python train.py --d_model=256 --norm_place="pre" --rope_base=10000.0 --qk_norm=true --parallel_block=false --init_std_o=0.0 --optimizer="muon" --lr_head=0.00585 --schedule="wsd" --decay_fraction=0.861 --seq_len=128 --doc_mask=false --train_tokens=194700000 --dataset="wikipedia_en"
MLP neurons of a small language model. Each row is named by its layer, matrix (up: input weights) and neuron, and shows model dimensions 128-255. Each number is 128 + 24 x the weight over its row's rms, rounded and kept within 0 to 255. Numbers have three digits each.
A block is one neuron, or neurons of one layer that tend to fire together. Before each block is what it responds to, as a language model described it from the Wikipedia text at the highest values.

Responds to: Closing == or === marks of Wikipedia section headings, and words in stray image captions just below headings, e.g. seen, View, memorial.
L11.up466:126127139132168106124127126121115105138142163106113116163133105115124127075133150134142123078159134172072177137108150136119159071108113115099136112108172119126165132082135154124136104101161167119126145143100087146122131097143144114117109141141139138144139149125118176082062083081136136139160103116145113091128118137081141143148147138157102121107102155160128117120108106148121178110166

Responds to: First subword piece of a surname or name part after a given name or "al", e.g. De in De Vuyst, Ne in Nevison, - in al-Hassan; also year digits.
L7.up95:123159143150139157102101145108130168088129089104132126099125137098125144095127125142113162120125131145135159113103069112161104113133159134153137149111116132145106068138134161105143111089133159114160117145121096132096183142087120110171164128150119097118120070146135095136097104138158090142111138092126106101136151140093106115142148131152144122110166127083136089124135117084132116107120
L7.up229:154120111081132112106095123147085095131124134068122120158162112144128133152141125168100158078107063135102110113100120135091126166124124156119136116158130145170147133142160115051125143096130149124112124120103069136165132110119156076127120111128158126106114102137119111098153167196118151125127134148142123129106141129151131136117129156139122125156188095093091121128127102165089153154153
L7.up479:134094128155142135116097156100100166143140124152137128119111181100136126112151153126151180072125092136122115108119120090129149128136129151132105133139095122099112136084157112178099122109169129123157116127138118138115108116120092141129099158149077116148135137162114131105174120122128134129133121157126136111105154152129128127139115150123093151155192125125198125091118123100098115107159
L7.up803:165127097113121144122090121132165128160157159116105128104144156083108121108082146139155134068085085130126122112121118138125114100116129101090154134141120129111118152120103162146146162139115129118159110076141079159113109119195126129134151130093153123127104161152127108154126137161129146125094172132131077088123089141104079111122165155156105108148133164108138078127095110154155126111130

Responds to: Hyphens and other joining marks in the middle of multi-part proper names, such as Saint-Étienne, Alexander-Walker and Ting-Lung, often in tables or lists.
L11.up799:154129135091098141120114102121146111152144153173140151152105134115129119090161091130106090117118102131118078109129120113136092107112119136124127129143126162160117133149158141102172166139128130110117124174140070125156101149109161105105126136149112109146091128127140121132144142117171148171123084140149124171092140135127147141144132133129100141161154134087105141118146074062126144117096

Responds to: The token in, both as the preposition (Honeymoon in Vegas, in rodents) and as a word-start piece (inspections, integral, instant, inning, inert).
L11.up749:130149133118177129092140115098100133123111149120133120130149093168147111149180162090103139152162144132143118148144133092135131122148123110109109082115103098126074156138148138089143091169112115124178128101132123195137161130160137099119136093117122134124120087119164161146094118149145128145144176115113115143089127145154151129147144147117155151117113062142167087150086143156118192100163

Responds to: Closing == or === (and ====) that end Wikipedia section titles such as History, Early life, Description, plus closing quotation marks after quoted phrases.
L3.up35:094184114110174136174099116155133117112167174134118177131151169155130099154144124136157147111123114111177093113150118151123137078115130136115110098132110107136111140119068145108084115166113145145088128113100107117122133112093139106141133112120149135118119195149125134157101141100135138124061112140085103098113127121088133071161121143161096148120095166130145139105098124105112138139133
L3.up98:119148133113116088096121124120157142122093125136123149108127133142129117111115096150173165161121103109119102112125144135102152108093122117136108145135199127131091149175147157108125141127118137131062098168126106084082162119128163150108105135157137115133130148141108137128116141098088132101137131165174099143142127107118154137141100080115166105129143148153130116107109121127161129095100
L3.up111:131110167125169086110118100124160139079168151151107113148113116110123129129091143120130196111087146153080124129132169134137124116114109144106125153178123150175157142115132096150134149121091135075086101166134129156094124123184129141138138161129111152101151143134119110131143161127143123153116119136153104114153064149094136163142132100114164096093167134107132131134108100138124149137126
L3.up168:138125138124145119176094150108105108153165142110127130146117159152125121128088120074144121145075126113096121087116108101144155094110164100127151140094127137170146071106109111127147094127127126163086079136119119162208096138144121155109129106148055135084074126121115140146146126145140127113120157117128143122083119091145083120140113142163155148135120133116097143119154154126122129137101
L3.up196:141112126101148102123121118115148097114097166135128082057102139106118098136105138136134116087146149135116093150152127149120152115139102148117166148156139145148127124112164130185136109096072148149154145138122118116170149137133149138077099132110109164096149149142137124168145184171092119066147108126145089109115109134097109110091131127100149133166137098141104147131125128147130116128113
L3.up307:111121181155077139114152147121144102113108140068092074128161134137105114155099120112137141123141106139102125134125119126128106139139108118124121144147090132135119095110131112166124122120081130139117127139123137104131157114131099163163129149133151149120126143103134113127102151136074112101127112178159147121181138165111152112132104105139093123161109098115132087128148105083107168124155
L3.up367:114140121081129158103110082113133108086125158128137139110134164153133141124086133126095163117104158124148121150119124134154112119148158131161161158134115133125116125144122135101151153125139130097105107147134148156146112096135130120164081138151135130141124155103139152171114117132159138137131183109116079106109157112141080127104103143140093153099117174152117098160111088140157140082189
L3.up383:145155150116130149151116132104135097093112142094093118126128150127168127113154101085127117138118088101137146111121077109139141134122136132115095118103122155102184123111142145116148133100130131164126137103143113109146166138116111145155117166076133121136129164108135148174132129132158127100095122102126140121077146127172125113135149168130142089092137115162141078122123117121136075141148
L3.up393:132149133110144147116127109099106104136158166091122116124123140148137154128112118156156124124117157125090146149133146114107141128121111122137126117125168119132129135120111141167137137110122130156081098107127113154113167101139162130151082159067095121099130202162117145141096116129157130121083118186117105080112103118087147138141093136131152107113166131132100120091131106175139088137141
L3.up430:120119136167128172132081127135172137138166155117141098115127169147169164069159120123134149131146151146122158148129107142122160151104108118112112157187110161131140130155106120142131131108144136184113165127128103093114166103105112120093126114086095135096109115111109114125121145133115118137163107098124110119140181119142111096126109130122149118091169144163128074124141165123118123146142
L3.up577:167181115128129136141124145148148121121122161141146161103120116116115123074122148122113097131102139122140147139117110112083149123113122101146109131118148136154153154094152112139092146145142139147142162158140120098059134134122147120104092175113134158147120121125130159138120129095145087096140133162143109100174138119080085123104092124121085112112125088134183127074114161115163161128104
L3.up676:125128136132096174130118107125141102118140163099108148148123182081109179133130142150157140133159115088104111154140189147125122104095128170134125145158120141142119166110092083133140131109086118146082078129107127119136134165131135132130105149126140137116105128108153093125168146131152112096144141108123119141145131168106117122097122099143140150161133116124129098121123123108117148139116
L3.up686:109126155125131139120103121106159090140150139108134164158110131115107146108127176129113091109122127166092109126152137119121106118118104141096127155135114106141136108143068091148164137122086177154090088087108132170121120083138114151147120132097153148108157161148113147097125121119148113129139129160092136136113141117113162094112111145132091126120127128128099126067106089139124103135124
L3.up728:172133167112167098114138138137155164124131137121146099108112184111124155092118137122107123121118170095110120104137159140117148122133094106126089111174175132135134111117168157111132116133093117113100114187097083113119130129117120121141131164126146132068137168101158126190089159140143119090126144106092093130113129152170127177139124131121159119123106069133120126145119133122138117126100
L3.up781:156184111105147167147139143147153157079112152133127124143134148125110112112162091114137156082147158129116135139132114126171182107131104166153073166115139136121119151154158123149139079094122124089129105119116117106151124092109115152103124116151165176137122119103136143133149100160134143111150138152130127130117152142087164138123108147111126097169135111157152137101124111157184134160099
L3.up934:097196124094163129066129155128139139151148118126104099143099187125143151113170133096121118147152110140140120181078105131131176108119114123129101131137126108111112167161143133133145130090109125125133148130154145104109129142081116108153105114117126072151111152107111119088134082158156116104155152119098135116107189135090135107096150136133105126113098155162134107106119087148151131131081

Responds to: Closing = or === right after a title in Wikipedia headings, e.g. "= Sonny Ruberto =", "=== Northam ===", plus weak scattered tokens like "and" ending name lists.
L7.up342:114174128160142126128127109103112122121116131143106098115112081172063130142166147145146098119144132138100094096132127110115144147137123172126124097116170140187162156137118125118135126137156178142136154142145119148146124127138179144152138163151147108124117133064129091165081128090147137108129144124130122127152143141147178139110115160133115060098126172166139121103131129126154108109142
L7.up376:122150147152124145108155120129113067113115101115104173107082123137137125100107175107145148118091143124127143120123098053161135123103133113129115178100074139139111121142075151125114117123114139127123139135109126121112155103150129127100133183121153121127100141103112121147143102103148090122080140081155162084166139122141109153105138072129126096158140154124109092119133132143139095144148
L7.up655:132134103127121171111133134061147097128083160158117151142129090148144160125098154116131135141087111127117135144112116129158081103122135119133135148106151126133157140149121160110125145076140113083099156135108121132159140133154125145100116106152153091105154151129105129119125116100121104115140134149099101115089134085116178187156109138167103097141131151145149122148152176128174150115118
L7.up663:151162129129099103141142114152186132156132120136118121109155166119110170133120087092082131079132067123131140120141063114133117132093090124126135156156103103115141163105146132150128128131162107101122127144138121145124093115111129135113090143148137106098118062149124108153096100123101117087119158140106082048147108105142094119170129161138133060134147162102174088123133117095130147100148

Responds to: Hyphens (sometimes en dashes or slashes) that join the parts of compound words and names, e.g. off-road, up-tempo, GOES-2, Alma-Ata.
L3.up19:152128129121113108141169063115154134127137181113090106164118121135115167156086107107138152110155131136115142142151153158098122151116111133142138130150116127126118138166101150134128129143106160148078134108115105150151157145067124103108102114120142116123127140178106156128140120109108139120120117138107145119141104168082105127126143160118131114171103151165146113096098169143157097077152
L3.up60:133161149098134107121137145153113115078170138141110130166116143132164131088122140120104153100133123180138124107105085099163102129106104105139127138095119077113107159117143137164114130156147133096102113114165113151110132119178123116123103152154119092101151117096088114111108152120201121162115147137188107127108126152097137110121127133137121149166113158140119118095116071060140175123110
L3.up224:136139113145162141111119136123060152140122108137130127143133177107125143142142103159105142086103117128087107128150123133113118087150120124150139116116148137153157145126124180113112140095103109102165129109129136135146112103144118100139187122166121118114115088106113128131096081142139137154123117116112111135114121130134182167127096147160128138158141150122159146124155123115124083122119
L3.up254:133109132101133115119092109136108112062129147151112107172141161071154085135079163174117154076111131149126135116105103102167173127141171100131141135128104093079122125131173153150111128104107124095126104100098120109138086127130130134128111144085131126114089157139115098121088119167156095166117137068121110126129125158130104134127135153128149128114147127119125155161138147136097091090111
L3.up313:100147139165119094104128112121091169119135156147122133113155118096102085129106094115110099075113113160122108139094103079174107093103134156143115137116128139117142114135123164143153155149072152099143090141137102123111109132138119113124109176159187094131154104138123132073106127131163092112107145151092158179134139136098144118166144130125141089165148132088124131097115089123123176109075
L3.up374:096113088134094154127144122151138144121129117138207073146149117158102132138126166182127116114154130126131109110124100100108142148139140136162119132091153138089154161093114112128121097115086094134159125161093115093116176125155130106126126154149133135103164103147140145113144088122188101101170148126130156105151157144151116117129123103181143089092153124110148154171104166092102128111093
L3.up481:154169091129103125065168107161119136189136151141117116130141094114170141120137131136162111120135139106096134083146127113134132124134133111160113097127086135119113126145164121127100099137119136131125114136120109134157147134147130145116113122140116140147106092116150145127113082141085118134103147147163158104100132093147135115171144179134143119191170130101119153143137125148075086065093
L3.up594:132134116105139129139083138133084148102074154119153133103077118127135100120113094139101110119141138120157100117106093069153145108124132143139183112110095156111092141121170117140122160141117157149130113154151120164123110131107115133090074097136157135137155119138128112136113129166131075107142138111140115155153140139124121141131114130109103142094142140119094115118140129150103116125142
L3.up598:130128155108137117090125135108116091126142154166125145129119112113141108113107144106135141109156175136083139071098143151111143125118096108155134131146105134143116105135102130120127157147158154149147081082127121099122098119133102134120131062122102157128140114108117085144142105113171127097141140142157134141134115123132156114135171146115090131158127150098149115106156136135116136103138
L3.up707:127154119178142130141113117093135147084107111137127156118135109156151121183179117115130153155151149132126130116182118130174122124157134157131142151107131127057126096116144121136098125115080104145150122157103120141124116102103126147097100128136158130070121148112145107081134145129121080164088140114125181146142060126076106140142143126104134123108148119157094147133183157141122183075087
L3.up785:117097091121178150157136106108091164146135115117128149113124135102109134128102103149140172139106131094125140144125102132132103140127093170131122153129106116083135081109110135145091108156085159131145106109124100154166166122159135117077086101121117083123157177090092105122127155126124137116149113121079175141079130136104127120106147153111158151143098140104131136122158160096105182138075
L3.up820:120126093105119125096115111152120122102163154194156114140118092128129168148151095124145135132138136099151110127129185116161146138108130111138113176163124136110140119135133168098131091155109121117152063122105087095099101120139095120111134114126154155151128168115106119096145155115143076139132119109172157123088132137117102125159115147096125131135153143097123150113148097129102107157134
L3.up848:156113146140119089120158088113102084131099118122114145159163162108146150103086121132151180122126095127139104129174133158139145163127158141157087128084124120144101108114171163139158157126093131142093099157121137157115096096156105113144141128180126144117123100104139119101143168150147129164082111138128131143125102147133122126115114118123157146152150149132075124127141140086107135112112
L3.up864:201108134131116149124119111121087149130147126124110109096137121136118118147113196147155102150129139140110094130118159162127180135090087138108102112091109087131128157132113115145137155125123137104097119103123120090122145083134124098142151155070126145108130132128127152178169110155166106121096155142160136091127107155112174151146128138124127094146130141124116134123152153102129094119162
L3.up945:136115124184121159103116169094143171158158178142118163121098144163141124116075120139144167125160119126152108136081134145124087121130103134115156120126129119137140121129104132092168115135144134126103149111132103083102134110135157113175140115129123099134138097107123113165115149156162131146112100143148071079135088182080134149124171118099088115120152156138087114116143079123120113138149
L3.up956:125170119105149126091080105137140147147102149127094159126111141121113155114110101143121151099146132125138119147150125158101127117073124120132141118094089124154113151083139135117120116128098144128133072114155104136132123111117133119128139165165117126131108118126126127088178185097085130131105210086143114153126129167122139121135119166143144121142186148111116133135115131120133108151104

Responds to: Second or middle sub-word pieces of longer words and names, often after "Ex/ex" as in Ex-am, Ex-e-ter, consist-ing, Ju-mp.
L3.up87:096139122111125096107100167122126110128116122092068096159141172135122143137119151131114090086148136136129097151151137171212118070120100139085143104151117152111104100186119124152143124128148146095150124153179125141086174134151154168143130114101122147099125119102095131126156125133147134125106174137121125138175168161139149151149144110120179072114143131142096137145109114147166154122101
L3.up89:116125139078136120146115130108145120153122140178094069149108097132153158167136142157135086151142161132084107134162107162143104104124117167147125134123107136123099115122181126124108125170180131097130131112103166116084091152134095092107138133091141146071136161128133146140105126128134084151102157141147095129125165126128113142144083083092142141128135104094093136080163143102164167172186
L3.up176:160147110118118136150124174128163144094158094144125130148153098156153122132080128116132097128122144115098134097137119086080102081152113166158099146161088109130122086126117125139127123111129131141146131087116086120122163142138107134076171098141145145121111131151108155167120138139123143124128107126147116160087165141152115166140074107118148154149141100123117149123144145165196133147153
L3.up231:145116139098144117152071119117118140135142148153113159152173151108164114090107158146136143145136149114123067102132148116117107157150129115171125148172150107101150096145142137119080110101066133141136128066110149160138177117158153142103100095141165137078118093119093136166109095160121103143127140139127152126118153165140131174111152160108116112154154133084146120102117191121144150123125
L3.up270:154120107119140073157120160144149096106182173166149114124135116148136143164146110131106118138093139077122112124159160120130089104133120148127116142113150151096096095099185173138145081138116110110118098107137155110165091121152142110132130129091114123112121106087121130144099143162157132121169121133136143125102142138138101137150098137074130138145110115085123131112155123086159152115125
L3.up375:131100119104116137099115147153116171105120137127146112111151148120100125124102142111141138146111140148107138117141122124142115091143156131087131169181107133100106167098142097132128159169164155105138110112114106172155140163152150122168154115123159136115145119145129160151140138107141120147145149156134158147149143101093095160134115107065139110116103172138147123116106113092135147114144
L3.up396:103105127089129100102129089098149114146159173182090179155089096159142101119136140143144137174144127132148150125112101149108096154134121147119137145154120113114134136146105135128177126151098125150114116108136112125139145140131124129111141141127128135089116143099131157153129132117108145162127104117166157183147105181110140111095116116126102132147139118109114082142139121126146143120112
L3.up472:129140137144129103183088117143167115108133120144134102108144129152120132136144128120182127166138099108136119153090123138119124129118137136135099136131117157180141118131131142083125123149125183100120110129118136133103130126142120125093109137119158141128123115142162155097136141138098121125142145144079135128139144128176112135108138095113153115165170160134138128126132058165103178127131
L3.up495:134098134137117097172095170101145157149144125084104138135131142089117136117116107147150105147106111160131167128160111114112164089086099102129142131119119133101115118066102106148135123161162137138139131145146154119135119090162158135091090095065093133165190133133190120115160139118146140099180180123143113109078151123132151106123122107116144133146149177116127158149130101171079101165110
L3.up692:139134088129158137157093113160167149157101137104138180139136119111122126155096125145125137127139133127114102080116165102133121127085101149101145170158093125111168117139119113105078133154102166135157096089143093155123142139123110112091105098098119127159102201123150110101126115104123125133109168142158062140138129138104130144156098091126123079153123131141116142113145146099130115083157
L3.up739:105097163140108101126140169118116175100173127180133085113130135123169105143120113110169088109111151137141111137129112132156137102165101127135093100166127132153106111115080129132172146100110132110110141134131075140132149133089134153127132121141170147143140111134132146163134133124154156094142109143085131137146122147141119151143132110120121106134130084168154106124087142139158133110109
L3.up794:120117116100133141142117084091123122138126092122148168133154143140146133148105128117133121131136114137118145097184130110115122156150085121107160148111103149120112154083136112134094127128122103146109114136155106094170112132150151114157150118153130121168127136165135134139079134130116130154122112156142133161097104149175094143136140157100140133158139136105099183152163135118135130159129
L3.up818:111138110107153135135109112110159120116100156154108087134097154090149118159118144169135118148126129143133083114145138118104084142126146113126172157150148109152100128139131106135158157107185142156130121098141121123093140139110105148115098155107128110136132104101177124132149068111094160017136147142130148164122179089066134135112116115148164122151158093121163125139114114157136097119148
L3.up926:129109122132140098135143162154129119128127119141085074099154124113125138139122104103137141150090146126162102122134112119142114113141107150137100139165088154101110128136112130138124090122165138129125149104122112161194112133118106100123175131106176157073173121108123131092076146120117158107109161121068151131124125145083121128177155095111075148155082141147151143103122118105098134080112
L3.up950:154098108097118121179132140113158107114144126122115174124106101126129103161083139122111123191139139152087096152101128177104121159160156136153129111101125166139124079144106143154148086086132152183092129096127142081085066146133092129160113131150097100095149126094105140124101145128090193155140151158142135151167122153102113134132137123116136113149144113126122150100143116142108119127084
L3.up952:166123123140130112102120140090114109158148138125140128146118124132159108139136152127132116141142157152134136147123091141132128186123104149102135127133127161122112128124155127151099101162123103141096156140118104148155100148174119149146134087123109140096165161123152094145126119095115177146091137123116149172125150186120143162114119137102137148131151082083107129093153159094142100089118

Responds to: Prepositions, mainly in and of, just before a place name or location, such as born in, northwest of, headquarters in; also the decimal point in coordinates.
L3.up25:100112118124122131085199179101114118115088160121110158139114166140140113153131123111149078124118129128142105145126133146094135160126099154124111096099138140092130163136113137119150147153145157166133121126156141107109137120109086144129113133167124102104093080117145128148097086079130115090131157100141163148152125132129121097142141123102117179143122152110131121101086145143144134094137
L3.up58:125100108129115170135134143135150158141086161156149132127164148099138104169115072151137153122137139091110126091126114125148146136149093130119069092129165097081161184124113115145123107114150115123125112157173105108160131160137104114099143117101128088133112164123099157152127145148127110103178114153136149135104129110140135181128106108075131162127113137152095090094153160118126196095120
L3.up107:080117128127132091092175165089161144137145091142146083123126150125120084131131124091079182123134131145103140091118170097131150158114141111150103133126125113123133128109110119149115114158131155201143146155154077124059125152137093108114122137150154116110108143099143099156120126144139120132123141108137153150135173125151147167136121123083094141119093089106117116131121138128135144096101
L3.up223:161148128121066152081128117148124084144137113140148130092100100100117107147090110125149134151146129115166129110157091122114143114089100157161159116098122134132166116122076120125159121144131166151141146161139097127127131139140107113101100127150124162124145166130135111129143078117134124135099130121157111155122076133141115107138142156057124124126124064119153156130123102085100145156142
L3.up245:146107129146132090162133144142108140127121089131107116181163119123140139172136151109160167130158128165155114111123100146106123113120105093130140123091107132133143104094102167117093123107133112163161110081144148111155148132131108125137149095157125122131137153087157077129102159127121125114133114133111156147111119130113101156186153119115124130150164137084156142126119122158133135089089
L3.up265:133079137129132125070157118166070180151081125147105146110124129111090067081097146147132155134133103135133142121113122109084133185146099105138062070119095143091127151065113120129089136134133154114128154140132118145152109116118128163137104113139144101144126118086141146147098112144117147130131122137086134124135134105135088111133103120118126146113129164133162104152090131148116171082120
L3.up414:127152110074151114112176115130155125135127152147172140126162134146140105107142113108132149145160142138142146102095127113124157124135127137167116082096117158150111130135188146138133125122132126127122144152151170189140125146158123114127120079110109119126094140140144135113090122136144105076115128118125078124089144088121153112075155127127133115121132054107143139092100108095099147149135
L3.up493:148118131111119127123186153136139140179158174146127139129137173147087116133155128118098172177150146144121101098139116124095116116099150110110130127111096146093153153131065096112126092139124116133143148133135095155124148049134110129136120115146130129122132155173152119153124119101136152120125130105181103140078130154135116128135122116135125131183141130122092133071079104109143124118138
L3.up510:086115157152164132155086156108174138108128121112138096168168134124105156164156150115129154158126107128105132113119155119142104122138070112167118164137103147113136131131139114125136114077072134097121128091152160147089149148143096142153089183137128151105106134119132131146154090155144129149179161109096106146095153157121106112132126166112156126117092134119122138074135110113123129103107
L3.up524:115091091117134137128175121111093107112089149095128132077164124145158086061104198135093149136095192136114069094119132142131130147098097141120122132136114097136133112133138154135148139090120118137156149133176131136090143152072083120146060132171164131140115157155156130163130129134138075108163099115121143131115159131172139154111136108104118092086103175182160110097109177114140116122128
L3.up584:116127133085137067137122116103144126144133087121100098145109162134119145131130118126087118116143127141120114100170083162164109091078121122117134080105102106135111136122126152143139134108143122123125151154163137148078096131122096098128143147167148103076123092092133108121104123140155133161129147121082159092145104163122107178146174134134102151117077118103130138101116149117165089094137
L3.up695:077133162089101056125116092153132130121149114177149117118147142121153097128154126146123124099131132124109167075104074136110130138153110104093144150159078124086127133114119122153102146121130148137136121119105130125159157150119108126142157148128099132133099107102135129112126119158117152123126126147159125141094126111132127154099116133125126155157153149125119112124113057134137112122086
L3.up716:107185110108135130060112123111131120186133144109121152151132097127149115188156142113149118166132124113150095167108157151147144161113142096128099113122094126150135115117200144195102137120113141135142136132126126128132120132137150136138117115109124162104106138085121119142112099103147130094122109129123123136091114119114120112139102126116142133096152113144128091065102167116094106164104
L3.up736:139119121142151134101123113140113114171134115135153101153127114108146121164152115158101170160114121105137116074116129113115131078132116123160131125120128098157117125136166134162086136089113123115116109163131178129119140123157124163113195120134147123120099143116138119108124172207113135122118146131135132122094098149117161090114121116100100132133130118102153143164107090136123143098074
L3.up850:108097143112090092082156137115142129157082144155126165132086136162102130154143121154166125098118120131132139102120146104129124156156122141128142151099158129086109158127103114128148113123144181158126130099128103124105157118095110108111116168116061133089095118100107116175124086121113091122150138123137097088088170135143116164119162109101092116132136107095099127100145117107094146095106
L3.up865:134096123083177113127099098084162076164151120126120138135121145154079129147130145166099164164209114130104108115117147127124133112154097142141153146110103135139099090134059132137117153109203109115151168157126136157154108139103115144147164140151078101131132161110177078129127162107149142126176117104121140126168125133146120128137111128121130125146125098102110126133101097092134098119148

Responds to: Prepositions, mostly of and in (also at, from), right after a noun phrase, introducing a place, date or owner: Clean Water Act of 1972, found in New York.
L7.up635:080098150092118066116136124104151109107116119162124135167110121147122140164152141104120152150109116145110143078124124116112129115146103120115115141116114150083134121123131144114135129087129148133103150158137145112108151122123082164111133149127140108084090122130146106157111134120170136100106129140119116139128126159125143091170155127108096150103087128120071129104131104131165127111120
L7.up765:107124117135138150148150149102129142111119145114128175145150126115145111131135154106145152130114108125097174127130100118112116107082115124132106146145119146104114156110108161182149086137128129087154169167177102099157105134122129115093149132136129134161096140138091110127110105119178120153117166110087091100132123173130115183125166152136133115097106101098095142087104068143120134110130
L7.up875:137142112119115123123145126134153097127126132140100180171120112089158182162138173114119154094079128101139118122099107112151090089146111149141096126153120134120143145123151144115107144076161156115181098180141119123150152111166142102103094134166101136164116145121070137154166133145107138112116130120104097132135116102168131107143181150095150115100130084111135112117160102127119160141117
L7.up952:134167131143145131118157142107124095154103151125139113190134140174151121181137172101105150141152129173134150135116133098114090131138124155138108098104132150123126087159102143158125075145118094169125121120160137167081191137163107110118123130119127167152132137105130174146125131102135171116135125073097119146106172125106105137102138097118099069142120079091091071120118133073123172123072

Responds to: Inner sub-word pieces of long words split into several tokens, such as v-ul-nerabilities, nu-tri-tionists and uns-ui-table, plus unit tokens after numbers (mm, in).
L11.up536:139203115159127093136138137115157091135086092122080124102123150169168076176097155113118134128128145149129137096135123125133094142128118164089129171141185175123153109152119157173109106098081116147122133132134112149138144129124101163157142108111119123100107163103133138131119158126111142136141166080107110154088136147180142099131142145115120060138121086119113130115171081104153101134102